Part of a small language model's weights: 21 layers, vocabulary 8192.
MLP neurons of a small language model. Each row is named by its layer, matrix (gate and up: input weights; down: output weights) and neuron, and shows model dimensions 16-271. Each number is 128 + 32 x the weight over its row's rms, rounded and kept within 0 to 255. Numbers have three digits each. A neuron's up and down rows have the sign that makes its largest values positive.
After each neuron's rows, "raises" lists the tokens whose logits its output raises most directly, leaving later layers aside.

L6.gate834:078106167126088112132125112164129133089121183162116153128082132118173130157069155102169159113197000129110101160138114105130076171128104148146114084165123145120141101138066098163093100126152149082082154121178164119139111128129157149139068138109104115158160137146138139145128136162108105102134173119092147112155162099129200148130125148160155188132097110134144163097109122118139123128202045088124105147213123148116229167194144094145143104126121056132107122128196065171110147174128085114136112180092150177091119140127092145133128108125100115148142106088132144101177163091122171125161096167144147169106162085128175166078129164117180096162114085130137149115172088080155136092092103122140166127101176136147158135152186169133141103077130141082192141085112138116136157144185102
L6.up834:101156129130094106093085129164092179133098177132085091125113156118190149132114124148122168117154039144113167133111098107124102166136120122108099097123097120068078125168118104121088134112131123153113174143172149161128170116116125101098128114115117124121118080100122128110124128103104128074201120183038137111173154146144137201100095134130101140183102097127160128139124145120107147092100132084138132139201159169056121149171153081124144122140164127130114128143161068197131105212098091094110101172133160121128105143096098121156204111090139192153093127072097142168167158101127175122071158116096164135102131114150081148104121135142146061139118066172104129087115085181168158131099153097121138144096127199127130098120223128059126134133149163102177143095139131142145193134145101
L6.down834:117146085109137161113154151105127118123114085135139150141144037092122130115102041133089111149105249118140086142136161110119158117135123159126150128244084135123127105097132111092151112079119121162193118083107134103111106118137138123183128136151142161141133110158127112154159088112174109195086128110211069191122139109136107098171184163101141128070138154103110104137138126169155093108154144184119152130080082111177100125096127192076097157078074129070109101110080157092091179065174177120161119098151122119160098133181141100113080133161137058103073123156154136133141051156106104082111118087161073113128155177134125106163100136115132210106142095121154152153118140112114071123172124174153118180137086082128117137132072122176122184144068132117094123144144087129117068092088136
raises: " the", " a", " their", " his", " its"

L18.gate318:070126149144150110159100130142135140128118157080127125127183162085151142164126114133178148177096166152192119078090136136178130159159139089097177123051108120096013182163136122148112204107144109177131132092101110132132102156080165128138093170086116163151172171100097144117131143066165133170110122167155106119097142133126167105149116134139143139161156107181095131120171167130153147136096158110126054122109133091109134130123122116128075119144118153134115136106118084145153119119094105127200134159096140053131175157113063121131144170164136095173181138130156091127159160134129164108142078108161164173120103091156142151069146133164130115060119113100166110110136137120109139145110081194134149119104177096126158137066172170174060129143107175169146171098132144114160125195144092
L18.up318:087101093148149201115112174137137161157136052054143135160184143139083099140187127139141152083160127153111169169068135116120114094127085197099073071126136104125105140135112075131081110129136155208198152086160125119171175134111131155135099150119117108134119132115092120133122085156135101107116118148180076087157149168143136182077116146122174127106097131143129050116126177066148056123138130101160178176133159074095110079118120137172162086111182122092109127189131108173150127136103107141106063102129111090075102169103123160154137118113110126093111121170094124180147094129131151111120108138131217127149158147169121147083125161165179168116145126124141147120160153078145179159062140172141172145039107161090107113126162133101106091076091101148144099199108136199071125197141129
L18.down318:136170195171152077154143136147136126134097088108108086097111065068138099118101171135120136106149160193112102114109220134146084111089147152076138116112150090123182127191143132152176172137111113200113159109104081144147147115074113140091125105111127175146130164096137074123133151087142073106129142111181094139076118145105188144132128100156226147093162085120175124171152138155142117133092113128067243163092097097132091144145111126164080156120087138136125095130108082125091110169202135132151116111146112133126154138149123089132160143104105109135189134143150121182085118133116125074088133092085135150159155125167127094196141128145133074065092144134142122126146150134122150144081136166087116134136124152115119134118175142189066194088146123168117108166117140144141145108107085
raises: "-g", "-h", "-m", "-sh", "-d"

L17.gate24:145128106145126118130144074129101119107112162130167083112145154093134162137103108146121141119176065186100149181137055154156149118138111070094147125115103090090158100071110096189152130075182122125130151129157138170108157159115131171121112142112106105091137149083083101044101178131094125136118155111101166133155101099109142091130101193099144130137096130121137155104107141121067205192145109110190105158095160149177137148159159080175160101126076126141158154114123075214066108129137139140099058139141150156130145161149137124138099129128153108157191210122081103154084166156101126148113136085098181124118130078182137107153115167152136116122100157119089098114141080126141125121056134104136069091097157105149119106111217085141128128133080119161173164108135143106151130123184086
L17.up24:146166156138110075129119093132144117069115114178194102054130154127107163171103110182129161110148109188159164123082098180140157067121090156120143134117146144139115154128131180151101077104126147118139112143124087190116168149118133174138086103163115151144131109130113106127167134107071092113192128160171156137152127167128128133092100161129065112175110079106170139106122126126006155180129134119122096095102111074123092134165139140143120135182169100101116078194099077192116089193110098157124144190105149129192094155156104135165192101125096145175182083158161088166123142114100168163121118082093163131150110104137167136168167109167132118133107151152135090123136091155152134101155169113132051156046124107091089204142179073104113059083127166070185126132162180163145188130163153
L17.down24:125097094145109164149123148148093116108176096140090163136161122153126108140150119090177132127053206108132131130171131121091111122137129162135156148240135091153117125057110119130136126184138150129133096089144111101103061142173099093160120124137192111157153104149170151181155128111163150099144113113161101098114129095175114149156137149133095173133100172127103131124105103128255047045120132189064161105138115105104144149089123086083129135104093159169104113095125130156127153130147126054189146121097033132110169102107099097125054181143098122133092106177130222132147151089145141124109173137153080091095118167108100150091122095121108160107119128104125149145102143125144108132127145157157126166177107146128177137072054157126126210119152148120068079148148109135084075119077151
raises: " any", " them", " their", " him", " its"

L18.gate233:068161191132119162099143144172122191114110126166115150140078129213096126122092129120145136146194116109159087083127135093129114135154079121157101118121095156158127150146130100156129118131100099162172178108095110027136058122163157168099056129128061146110144142110218103170111079165085161058191202106120157112127132112115115118192115076097075142097110116150130122121120096117155147110142059118120164079127141088098130144189162149129142136157141140152090141146139109134170154091129136138093165097132180188121142179121173149177142177154129155119133125161165169206124087113137152149141101097148111142132094117072126133116186118152130114101103155070132150121104123115116109153142115115082110148173143120150097152146137154129096190141104136134098173138085099127177122182119105
L18.up233:145121191096146217152182161137130145086094171197064131113120099162103120079091095129150189123090102182129142143141137075099148116139110142150070160141103145108111141090142157145158148135171129122152139152133092114100120097099128135149124148148102115131118118122132151166157162119137133059127212128148110116143152125073159118116131109126159213110146126084156106076100094143126139143164074076131166125117098079087126116159160141151105122108094086132100146180176130175118093058194143145141128149120108128120085132120136116143069075048076130111136123087160124104129123123124110149113159162142140161091137128142135168140125127142053101087154119119129186148144149104092085129176155198083175167109127074105113099126079139199128118086110155131137070152121126086133077154089157
L18.down233:152115119103084092083107079146150121142143119162135132103147130115126094190145090154135166132151136149151160134160155168162099151096169104125138127146114105145112141153135151161159087104105117169141101158098083185117181070107139096183150109198216183179077134137083185080170152142068099143082128142156115171070116178109069125097127164105110151161085101100114170078199151103117098152089178136167110105072142143095144086114133046105129135122146141135134124113134081133091123122103125091155120097167106160179104107141118121122100129109124098190105122105080114083126119156121153114083140165141093133151161127182098098087165105161167152081150150072112119107107106172097148106147099160168026128121089103105129094120149159150143120131219165151133106140094131178138116153063114
raises: "4", "7", "9", "3", "8"

L17.gate41:119134091152112139102085142155127113066146130143104161122089157129121110122083157122106119141129106127120117128095098113111131182133115147080102135088144131197138132133137111060116121213161185097097207189101114162086130156160149116117138145154074078101135152047166169114097163091119068141132127130104121148118153154136140165096114079086120181104181163191173087133120051220152042160088132125168108110095146134124110173124122143109158119167125138126117068131087185156138139095112128096097100109077133137117113169108092103104102149137121140148134168130112167131143150088125107120124166137113159201124107112155078184148131176116133132138133118136054166146128126117096137178125203120142155116181179165114106181069095084168080109164079181100146108139099105121130073140119104
L17.up41:109092124108145184158151151130136128114161125111104075158166093068100087135093128160101061199120142196124118090122079106107192156138116102120105158174132086126133199117082185127167094120171127138118089149196141160088126141074139160144154189185097138182171144115122182111105097184115176113077150151125170120141165150115095151140157099098107116141166197141127150154080104139099142121214153128125093124122119129105108168098132110117064182146089107104116165106130146125160095161104172114195159091084180122093121137098095130195101140146101074165093059172111077089149130049171119121097149138125128107114103112132144090148139107128126131096113114088115143101206157132061155099123158158113143099155152169109132059137144126163192121164137169109109100152133131153147131094150149
L17.down41:127167145076083146176166149123074139166178159098114119152148173146148133165087124132159108154138166157125179073117122098116106116055119117075150093069137119126185129120136152115133124079107149112138171117119143105159070096127156155127125119139152109237166136090125135130082093100115105179114094103175123139130145117148153189097155067099181139116128134153111158171115150169149094153139137187122131087128147160162092124152096142092147073137099174202118135120080110091168182091062107104111175124172147181116090140120057107115145161129117102190147112156149147087107117134084134213148140134137085142134095147080136142099182137118104176127147167089148143126145169109161106124092110034146153131089145136070120135112124156103104117092153140091201188106166138123117122128077146
raises: "ces", "ced", "ct", "agu", "urb"

L16.gate190:160172173119136161139150139163202098154133124103076111083117101084135175141089136114105100131133158075102163168124101065158093111227139147126099100123157125103140175116132110185100177178162141099092146034130174141117202173121109109174111107155104156149154131147165107140188092130110071122126152105173155153101173116128128097085141083128140129162152133086155163148152142160118222096066166099102136124104125098118046166135092116137122145129165135076134184089112095110160125150180128140173111149118078096106105195110127117090098199185149093102122134136089132096082159105107135106062139134166049093081127142077123136138110141126161127156124161101142148141131131200156125132089109168102150113114105137078117121190171119125132133074101181126110130108210101182138141124101144
L16.up190:148111165108129134189129173182118136111124116110105096112100099157046076149086150113098112106147141106132092114097108090123136086163147156129105093133103104128131183122112116148177145149167151096191137161111174155156094126134156176138096182093073150163135120130108133084109114103079129142178166114162065140125151162157103052105121139130130098148114145129107096103154097153101135095102148178152112121111153099098122077126113102121109175137097107072072092098147082113153124128083074140113158112141161115132058172125105125166134175172150113118039066065083129136145113131134094124119097086170097138118145131124138142146097118174170134160142070157141188119130105188152108158146065164064180065098108136108140137169150133118120125118113129121102132197163114143176133163121133
L16.down190:156109103106133087167054174195131148153149088111154098077111102133058140105083158157173152155127138091162114096131065071151143147141125231115122095075110078135073127152132086133150103145173089138158132141127198127078157213135125171104143124139120134145121159127177083124091070109116150119157119157158062130142122117125089097124096129069123142179166117105151216140160083124208154117109105195114111157126130121144128083155087080117077106118122117114149158112168082115110114160133149146115074110094166113166097141170105094143109150110184094106121132178130132109217140108132101127161098126099095099124098105143134129171097154124126125157156164106089097072139112158150158105127061177142055108141073195071140140093154100149143132115153167126159150169122147165111099138175125
raises: "app", "uman", "avan", "ush", "up"

L17.gate70:129103135194151161105064160113176115195105076101098145115149172113110118130162136119068095129085194117132115123127132057107092153162125158116130106092114116123088104061160133135178087187093119122110121112077180076076048085194150110156141195169137166156111114129074106119094164142192143140086084094110118140143154084139124124145110149115137158187158175131063123165134108116145095038118114152081119120155178076086105150097156117070116185150088149123147107146135138106137151064094096109197183052126111141093147123149129139135127170114080052095130104181148119098163132135147066093060159094131083133144148164123106112156076107153071104156183132182134121127122122130092144151134154155106129121139101147104149123089062126133085197137084109142093080119138099117101076114093143
L17.up70:159099128136117120163083113161127106219135141060058162206118137113152091144145175175055090180152111154162170175108128106161152145196107127078064096139165132171198114124104173142135115119123152139139151152164092097090123100177116171086084130123098111147078129120129110109130144098120145142157155134112139126131105093113059094115135099193117136086101139134116116134148117142039158099196197108129089115110123080079120135142137127103108091116091118158111110080165151105069165135092155121104125115103198108112091112104153148083071165130095108106124116168104100193100173137065121139158130104112145135120117127159194145147131210202104095157136133222133086137173124136135141116062124174129149082097238118148115130123112066120122152046128121129060114053127083158119142161160127
L17.down70:126099123146132141133114142103160096161184104146100171171118096164174102145121045088142167135087152073129092099112197115095167076126165057117157139174095084146116181188114105084172142169092101172109099082080139158097101170145114100193167154151157134156110190145098167099110154126154134138091059093119129139133162097162155075180106116156164098137124131179042126136121137155201108047098158142122161083128133115091202119101170125114122165126082107143177113128137173073124173104130132104185101106107069113086133116220099086155067128109113093109136117118129119139126184176182107161072126120106125104142111155136115115102133147138126126112172137106150135121069106096059138135121106186178113131123108147118127117096007150147137150087038118126099117158127104140119071103141116
raises: " his", " the", " him", " its", " another"

L6.gate226:131115169107115119130142111174165178163165204181072116112134122076138079106104091146099116091151140126104129116165113120086141177075122094115161118120139162069184122102114070173131220107084128122056148166125184127124187187111154187157119083147154149151115121152102151136166146119128053164170104102163196148159082137129062089070126100139123099076119156135164131142128082148116114104108073169121148131140132079092132131147094176169152148153167107121087086106072124153076201143124175101127144105178112099124129106160177113132089152198123100159110140085128090118147081114154086125182127153110137112033127120151122100134100080122120061111130086138121135091126122110161157151133128151113141138132158085116158188116169179170105147130100170124083172115145154144140097133121152
L6.up226:116061111128118145162112121146121173107100142050103095075098079122122124071172158108096127148150153134110130130126080118159160167112108121117137118107088075152121140124134138066077175159143152131129096133126115127172126065067110185140146121112132121077103022091143120127095137100174056127123111181119141076124130177131166148113128148116160125146103107072182117154099164148123138166092114127170151129104105112088112109144153108073103046121145108138154202187145158129163109161161157140102129136118122090114130117180134169128120137120133115139138123110141130144098098136083126137139126136085190071148133144129092049153085165140147170127158161150118140088122141158140127120113146158149203093125136116145147078067115089080051184054146193128127159116204169146059109100132163
L6.down226:143128145093154097083111078106156121107185255142124089131123134118149127093100090130122103144124144146144143075129117147118139145148142137086097155040157137072099109079123172179147167143156074069094131132084118095134167164135132147123153154141120167155070110091087170130125140173094053151115130118162121175210137086152059138102056141139161088082154116112117141109132111119159047142000046154111141113150111085176126174114111131155095165114191119095115109196171171075124206121135157109166120097153102064052143145166179143167124112111127158122125091134120167144107105080140154081162160147160142156099092100134135113127149090124080099144159103136129161113079157121143128139112137167127163157137183130109165189112141135077137138146172162107122126132164097131175100135114111
raises: "nd", "ll", "ci", "pre", "tt"

L10.gate701:126119149104087134126156121135117124143091134088155130105142131065129149113124111149127182122184067128139172131077147161171131107168089152117129065166177093090104151150137126212098080171109120119128135118127113133213187148111129175152076139102078102178113146129095147141168095129142130127104167148173116129199126126068100149130145111158098103123175137137102087109114066152060181116154139079121031091142115138110121120161136151169113156146151041132122140134209153144066114159093188137059103144127144110170136103073155167137092139161127160163124135126110103177076115153143158109100078114098176147123082043126128111089147062117165145129079099145097111175134082149102125090076125124129160126105089130160146144119158121164155083137183161127132154048111103118072148148162058
L10.up701:125134139113156062133115100183109120127136137147098100100115193165147096149116162186090158180125088172099117193174110142103159147036075128123109136118119142093098131151105135174148175108155137171170128143187118151128148158148132184107122105140142125139124124149133101084120111126158105089163131150113116145147145192132113176065132171097144185165123054166178111107111115125099159150137119098171124207170123103125130146150148123131118078220131135130148121152115107112111123143153121135114104123119170099120111176104164118091143094070104105191176136143130096157105152093130171153161169130100184107177154108138139131120112148161161050089084120196161119139152093141101112109142189044115131099093130136125037145126143031082133113178141175119182139092184162091114136119177095
L10.down701:139087076157158117167051155042106131111138080149137142161124099132116161115118113049131111138069176100106104040137175130131127140167151131128156167214140106130188115120124128086145135173114130102041076120087164098139086143157132096140154162142103158101130159106138199153108113108157164156061033063124181110127112108108116082141145146158094071148155160111124089148133113181135105133163093163064194150053082125120129193082157130101147145097113171126101137127140101100139190109098135114153180135126102111108125146164114123125126190139161136062109162078172170104156111124168071109121141157158119108118137185106118165153159119133088182146168144082089159157148103106115156180133072182170085143164100166099145112129098212124107150124056138153092112146112118175125100173073129
raises: " her", " his", " their", " another", " him"

L16.gate774:147156121100194181110140099121151078145159131077154204133109155110143121154140123163098142153111131172134144085144115153098130201179123114120106121179152138096160119117132074097163092113107072113159121093116094139141149160073129126118187133102044157151105101090116168179169171172137152096081239138193114125104116146134098108184195078115157152109159117037127112194140129125137106154183157133136114149120122157117149172160107109142114131160138143094110162113122089107137125133112171097122058117078143130176119184148153121166143162116089119143144083155154137150129127080172082154179152130147140162144083165108180146074121137130131106098099089104105094150123148120132155098177131173176146167136154166111172111159154118212090121163150151076120154138126080152171155092132153
L16.up774:143142146119193139110112091093149088141193137102134153151099169115172168088112116159117101161088127150101171040116151151113101172141050101145065161103184129127141130141102047090129107166150115123133115085155108188150123137076133122144163156137067180214098148109096149112125150095117167089117196120144093169097130151129109131151145077105124191076113112055110118157132098154121109116120119164101132171119097164133134191123092080175128127191171162096115118116097089157102139117118147118141084113098110147210118173130130168115121127104139094169138090130123101091131118143141109125124091115126119130141076127098145140119132196159095092101133105104095070198171139086116178069198138107139085109183126166060141158123145153132134080126130167118099129119112123138190126133132128
L16.down774:138103134156027121144143127173110175118142141178138080148135107141143107116135149086143158120140137112124122200143099081146130088102159148097135109149077084184116128107140167190145128086108154140108168183082149088148091084169144143116101106133224081097149136134144081135081078135108113159152050133058117102156135114122161117091060186153154056158111134201133126073123105133121139160060131133145140083142135085136107072067137125119131111098089119191108126142153135158143156105138082136101177160149136167091136042141106152118135103125160185094072141133107134125111132119125159136118117145136161120114193131140064134149111081093139143133140160138163142128130124133168089208098118103097138156090144069170131099107124095098122159097124077138169114123154174118097105132138097
raises: " tournament", " championship", " singles", " Championship", " team"

L3.gate889:116129140143179202196111162135145129154128156130098116150155149119125093110171168105155097073103114133117088116128122090124138165149098124197081133024129140093095140167060113111109143142083129157118109114164124141163131145160115171143119088095124095204122124137137102148084111151102146146067125138112121109137107131122133153114139066133062148127128168131086115124188135159112115150099095135079117085114088086150107107122071058195128081130092141108131176100043097104102073140108103136132151212127106144173108112147096161164105176169141115143109128181124051168118107180131132145102112098132057155099104146149054105128110071117125145079104147062099135111092119124101165122111109163114113126185150081079188108088056151102078158111110126168144115166122154087149154144099125
L3.up889:139151163100150195119149144098137099105133197111153137153138143156173098112076139150123114128155161169153148075147088115180167147120071074156137094118100135138132162161061190170129152065089127127146112100151127109142156167187156157117165092126093136076072117122100201113011129088153113082113115114151098129113138084130140120141125129177146137139127150128114116135105169155073150137077088163111145158102082145133135165163094072165065104156085151139090118108111150083134112143111168085117096177101157114181128126172091159130061185084081176163149109172154082221173108100191077143129107148121125114153146192181072148162109073168142146153125156116156081129063117162138141101124129154113195121120094106164121128091138184150120114138168138191123078126118125073104185119049074
L3.down889:137172163070122147109169115131106112060134118154172112113144139146107147197114128188124114150192169093138112170155145129163166095110118076103171115147093105153125116129121144210173127135089119111145135069148153152126154077115154166088098125165115134056170166148145123107077137096116122118124072132165119150107100168162160115181182205171167120180144123095153148114115137122045088137046114067101123221102110167129157170113178138120032106121132152147127117083138158140136162128125182151104137153161162136117145093125132124072125095037108162170149066124118078119158139147183129137163140144124127108130130179114143133149145121139112153186120126128188110127142105091102139140137117155165087067160107154139130094147137149129103115193255094116102138143149150130105223082058091
raises: "1", "2", "3", "4", "6"

L17.gate50:131114121114107097125154154098103091130147147082122185090086148154145092158151155118168100151122087148077141106085078125138110133115100126109133150067155186178091140140162195127112104180072169129159118137133126179143062132101131101126119098186143088171088127074089178065138136078150119133167186120106159095092145155177163113157109138120157137149122205146199092114124171168158129153124148164126110190088115141114095129111168129199104122173129130141105097088118127121134103119161082157177150086170100177252100193119089135141130125119157207081072150133078098123106105141129109140157172085193155090158104065134068134135094096110071082077157087087142099131148113114139088089140152119114063154133107182145212082129090113165126158145078120169130073098130155142134121120168099
L17.up50:182136136114086109157130107104154076114120092083086102130169096166124144140068080111188129130157183098163148119098136163137171116119105120133094112099140182154139178098163161187084065120092122121123147172173124120134113129100109162133147143135166079176141078098128143106131136125116144117125120089164170017125121095167171102114129179159106122163178151113131116090145123104145094120107117153152102182066077097112111127209159155109101088121136195144110061155103125018223135107136100136145138079140078142180085138087169112188169130172202132154148078176133127125122096143148120095128132088124124140102114070080131109149099170120114117084064140139114151134117117176144105113111125134153111089143097140167154169130117133159091135144118192165104130172150140156140121162116165
L17.down50:166184141155132135104129159106197113121141107096160111095139113097120133161090156135144071136109188098149151133119135133180151171105164093142133143134146141156164126148165149135035138132112094155077122125122151112144132155116160085127100016154119133137169136097103125121128095081106089106168075089141103069159139091117118143121131194176105128180081088116096096143109172160098074133098062104113148172138063171129138129171105145091134115088120171178128104138127197119149147093147117160084110139142086074139093075095108166114136168169172168150167134105117118097122101110058157144113132138157089109076128120144134193105118138158139125155111102109094167156110137086119145109105168107127108118132087040161150161072127141118087161131177171211102185105135136113093116079168137
raises: ":", ":\n\n", "onym", ":\n", " GA"

L18.gate728:109167152166141111138112124164116193209089102132090163027134095154119132143175149135138057143124122154096108110108148104079104094114147096141162103077150185153127098124115158136084110142114122123104125154201105146107077151084122098144104133142179158147119057056115112095121100179091141083104119147130167065158133104193107118122127142085188123161094148111132095144094125118119081127079168175073121157086094110105062101149129137165123083094101170155090166154053152135123133164127097130152107159137112185147161140150206178137152143196147105089137129121125109119140040067082112158133145154118088165122096106119098142140087165150119118167168101164143105138138132143159171080119135138118152180140136128140164127143118129095117151101114069106189121132091156150095171136098064
L18.up728:094150104082126129145154146097141086093134137105062094062136094100104140130117136199166062144124193161114130047116161146140105094130125063125154137143078127096148057126126156145145111133121148119110095087150138152096050120210162103078083163174156102123095127112143092104141151126124120096106150085142134137138116136176157112169166135118083112105064153115176140138087043111179113115074125144149153145100137070146129093100099110118160111080069169147090106165171150168176104042136166109142099129145089179100161161154149120057157153146070105140118109095130071119111193118098095131160146122105094141143128144119134116135126161155085115175161118180138096129138094101138174151088116129114102163160145127145157088148152142150121156148143079148121133117152125110138156109113102
L18.down728:116181140120140102093134126172157075140047155121119108145062124146103097136123153125112026192141126119102156158052162169205141112103158111117158131143134176165100161160124134190104091128217082148134176125168153126103097092115125127074074114168141122129155167099146112139124123171107120064115075105146133100125163097123126130199075115087163168142114112174137149150125082147098133122099132143126117171098109072089107107109100128084137153099145120083111166149207173135172102129196091095085095112122126145079168176089129191161145136115124123092160136112080083130179110134141099140177107158142099164136123121161107165110110114170137153176107101144140135073119176119180196087072155138173163146163101117153165090126156124148144126143139150173189175146112087164143177127098120
raises: ":", ":\n\n", ":\n", "(s", " :"

L3.gate654:039129174104180148184105122172128107094103095118112088118139143164150114078114142125159110199137101118136116082100104125128144148120118121128069143141125093078093159131071099124141105129170173130150180083135141166130156119136146133184081162133053155195136160140120164121114161083162117182127134055128130117198140177097130189083166051127136144110130147100150166131082170129128136129148167108140124132137100138091139129169183123144126144118100158147143120139150160112149100142146153139091140185087124094099151076195169150076104189166125168118125083120129154132144122172102138118107123110146150209157104131136168144142085145182114172115063138153156080146219122136190099085110128108149143182089106126174140207129051138138151146147127108115119116154120162071178081151142124
L3.up654:141100121116130151173147112154085082151111065151084064144086127142108128128182143126158140149156077115172120112097068104177121100154158108124110178133143056111125146136139088105146123113186151107190186118112117118064140138132086121143080160150130127142128158116129109130087147111154136104127146107124117120135137162099146175109125034181142120099113149154100139116045131151110128120143129125121113071114130137096154146108157136133152065120120138108151130087153116104138107106132125154091164137124115081114168085219220127131119120203129164114105102130146163119136112145083126091112143090159138161147134135117166165142132108177148202140118132165140104175171134143148100075122154132157155145072134123141178210136109126132156133146129064149151109103131148141161103173152153
L3.down654:140146156086159165177086115088092120134136093152124090138147093126159131112149044139196136109110097125089140116129111126113162118132126152147133135226125111118107183072125152255136122128138132124123132122130106124136136159127126154170121136152131141145121120132093101111153133120124141125157120123193143140135130144105127126119255110123131118207140128142093130122126120176179122095104093124139174112113104107137140152173138042129120174117108128109156136131160079097153153122119119132116128156122122119104123100112109129137164133148113114141134127142120131089113104119113129134106126143120173167160124138104165126130119147125137111109154149125154099126132122138083138153135113110132140148122199174156127148077070132106134128218255127113101145151118126094117040114159146
raises: "|", "====", "==", "===", "The"

L18.gate629:138131151065074121117197079083121141072095086181113113131121138110098174140069139123108119177121104147087042092174113149114123145152116119072068083093135128082149112075118094146105100116120173134131118099067107119152107109140124164109148109126116094142145126160121158166103054122062112085141102091123122103139154109141195099163120140105170145190113095167100197144126119164116098133079056115109141175075129134085095170048176178154114128139132129150116154095107130085076158108134151155131202115212178131131098074138140069145150118126149100122134142208155137143155093096141102195167135136094108157132094069101119143158132055138168085075109198102113107105133144115089126140109106134121116130100146078126092082186114134144122129133091121113131113149157134108072081147138092
L18.up629:133061180166160226116168116119188109153093161094150109073124107152120083149163156145139149164115140145146058104192167109107137142125136146087116115117087103029178187078064115115184109109122073118102068117102111157148104130064111069148118162125127123125170087085168168160115066180077178100108106112121092097109153169167153110152163182129145110139157099091088131097128079097142137089148123138101131131105040165143110135167171085133138114152093081143170155074155192138103128085131116111145153120111105150087124153101129103154106171069149136091123083125137136114162145115186092145131127096113156129153131116148164144147107113072125136123166080135142105160112140134056112086117080102134127111090155194110135169142143148117136086079106139119099091136129132137096158103126142
L18.down629:157099165067137107154130108148104101117163143134182105099133129153112111178052077143181145157119101087125165077075133140151151145190114104145122095078106138063127143172168145134156119090137131137113129106125124045117158108125172129101113065147121106121117089147075121124090130140117143134108074105126107127176082129141126178137165163140155147102153098166138123172159163095100124150124101116099156089121188095167044106126135155163192132148203153128125168091140133174090092153168117133068140171203143095091085146153139116128111142125111123148136116101170143096156080177087135156060129178196186228140151152167135137090176209108111114130104193142181178118132084123086141176106141129160149071104159159096142149128171118171079075169092089072064146162124120077125102146114145
raises: "ced", "xt", "za", "ange", "ces"

L3.gate787:081148155135180181150117143127128158086103095162106120125149116146127138076122123116168130175111087112111141116119162124113151125151118099147111177140135130094155189127101119164123138142168132130169136094149115143193140123139137087194142167138076112128166166053095152117147076027178127191129155119178116169171168125105109106099161134141113154148150189112195110127084091156148111095094123122105138159176126126114152094158157068091131122123098089182122156162137173059169113158150164156106124195094131090155158113194132160064161160159139103140111120090128185125144126160128107087109152126151149156190135142095151146112116131131107104089096098133205083143137118152144096095132122115137139132109120167182117145045086114129172110156196144093057138179171110047124049120137160
L3.up787:151084105133141116161077168185097061162113085154141078136136179153109148084129165113136153132158078195155092165155118112160083135105143102137108086098160116122138125129119045120186163088149035073195150154109144108114124121139138122145035135088186135135144037154098123153152093132130126085146143123106153128156088116120137163083127113144118123108147170139117120126074093149126113119107129163132119098134152112083174129172139105145163091159123117162124139111119135133138154174141101147074164128132145065112084077188197148169152139157109143092134131148129175174129108096078164067105132131168129168140113153157110172111132149123139149151093135137096130141175105144164141076159162143148142193091145138143146238133052146129120112111128121150099131117153157134133131219175093
L3.down787:125152180079173162132119112069099127110139100139133114129147120131159146096111100137148096121090141125115144123130166115131147113143169101149149130192163126119131194068118163255139124137159114109124126113122060142141129158127131127219135164125119106120133130101108137119138147099141141109140109152212135118131146113078142105104255135127113100211126174131139132129127131172172110080102072132121153143161093111161155160134116028131116141098122145121144122118147107108149153118118124119097141138107140158162136097106103131095126116098134117141133148118124131100123133161091129149115144148114168170147135135151129103137106161092135152076160152123153132121148141162100130133151114125128139133096200195171097112068078147101149140199255107104087131152130112097111005080146147
raises: "===", "==", "====", "Ar", "Following"

L3.gate144:113156175088116180167144184134136120119136145050122207075084145098135092141140155085134177139113102203112098094117137143147053154151132145209106157104150159128117103129081068108119121089153097134164119077126129102117172184129134133102159086127143096120071164110117131191155108092131071155098196116112176145150182131097141121167060174179125122148094118111105145144160180108005133184120154097116097089096154093119154145120162110198147162159112093178134121115108126118155154117116163144070088130118151117151077108135097153077125194142224142104143159180086136126124133097089130128112185120075150106105165138125112159092091128157167148109167117070143177169125173099186173121174168157104104196117178135079159094092097135133079130123140105154176130094143113100160155123172124
L3.up144:099082206113081153168136163192188113122116176095075157094099164125157071110160154128163143096121083171151109108069121170116068117185105119168145149143157172131120141083125103121069150142139128131103126118164114146135202151147164124152123071146153141145101103117147180153167151076127080092102124155124126125108095130089177148131085100168126097145094104173108125096066151091050151138150129100114114166098181120107146127107094160120123165116163091157113144107086159150082074124103164172072131133124130147094095095105108113080078191139149182099107165137105187112096129109100159134115157143118164112096116101140127147186138129099192097078131156101113100129168142122129167088123145138024136135106167092128135118120049155106087128160152067133182074132157156124115094097192105
L3.down144:084114152074090198119144158119122117088167152077076209104087164113117111104189129102124109141092095118138110077091163137128064109195130143144138133073130149142095142093139142072097137127171098114116147093133145170107179134151152081137146113135120111124098089124146151157193103115160072143123154132124132173097117130092129123165088174146137091146135111149086124114131131085000169142127133102147120155111156117122131100099125120126139195062193108178146089120128141135132112092098147155063128113126123163089098090110116118086104220101191179118153137149118189097110153124094141140149151132124152144099129132115108139107126135094151114127124183103120094143198176138119209098139157132093127132139178136123145130144072156077113114148230075146165086088137164086135127098216106
raises: "pt", "mer", "ission", "pr", "per"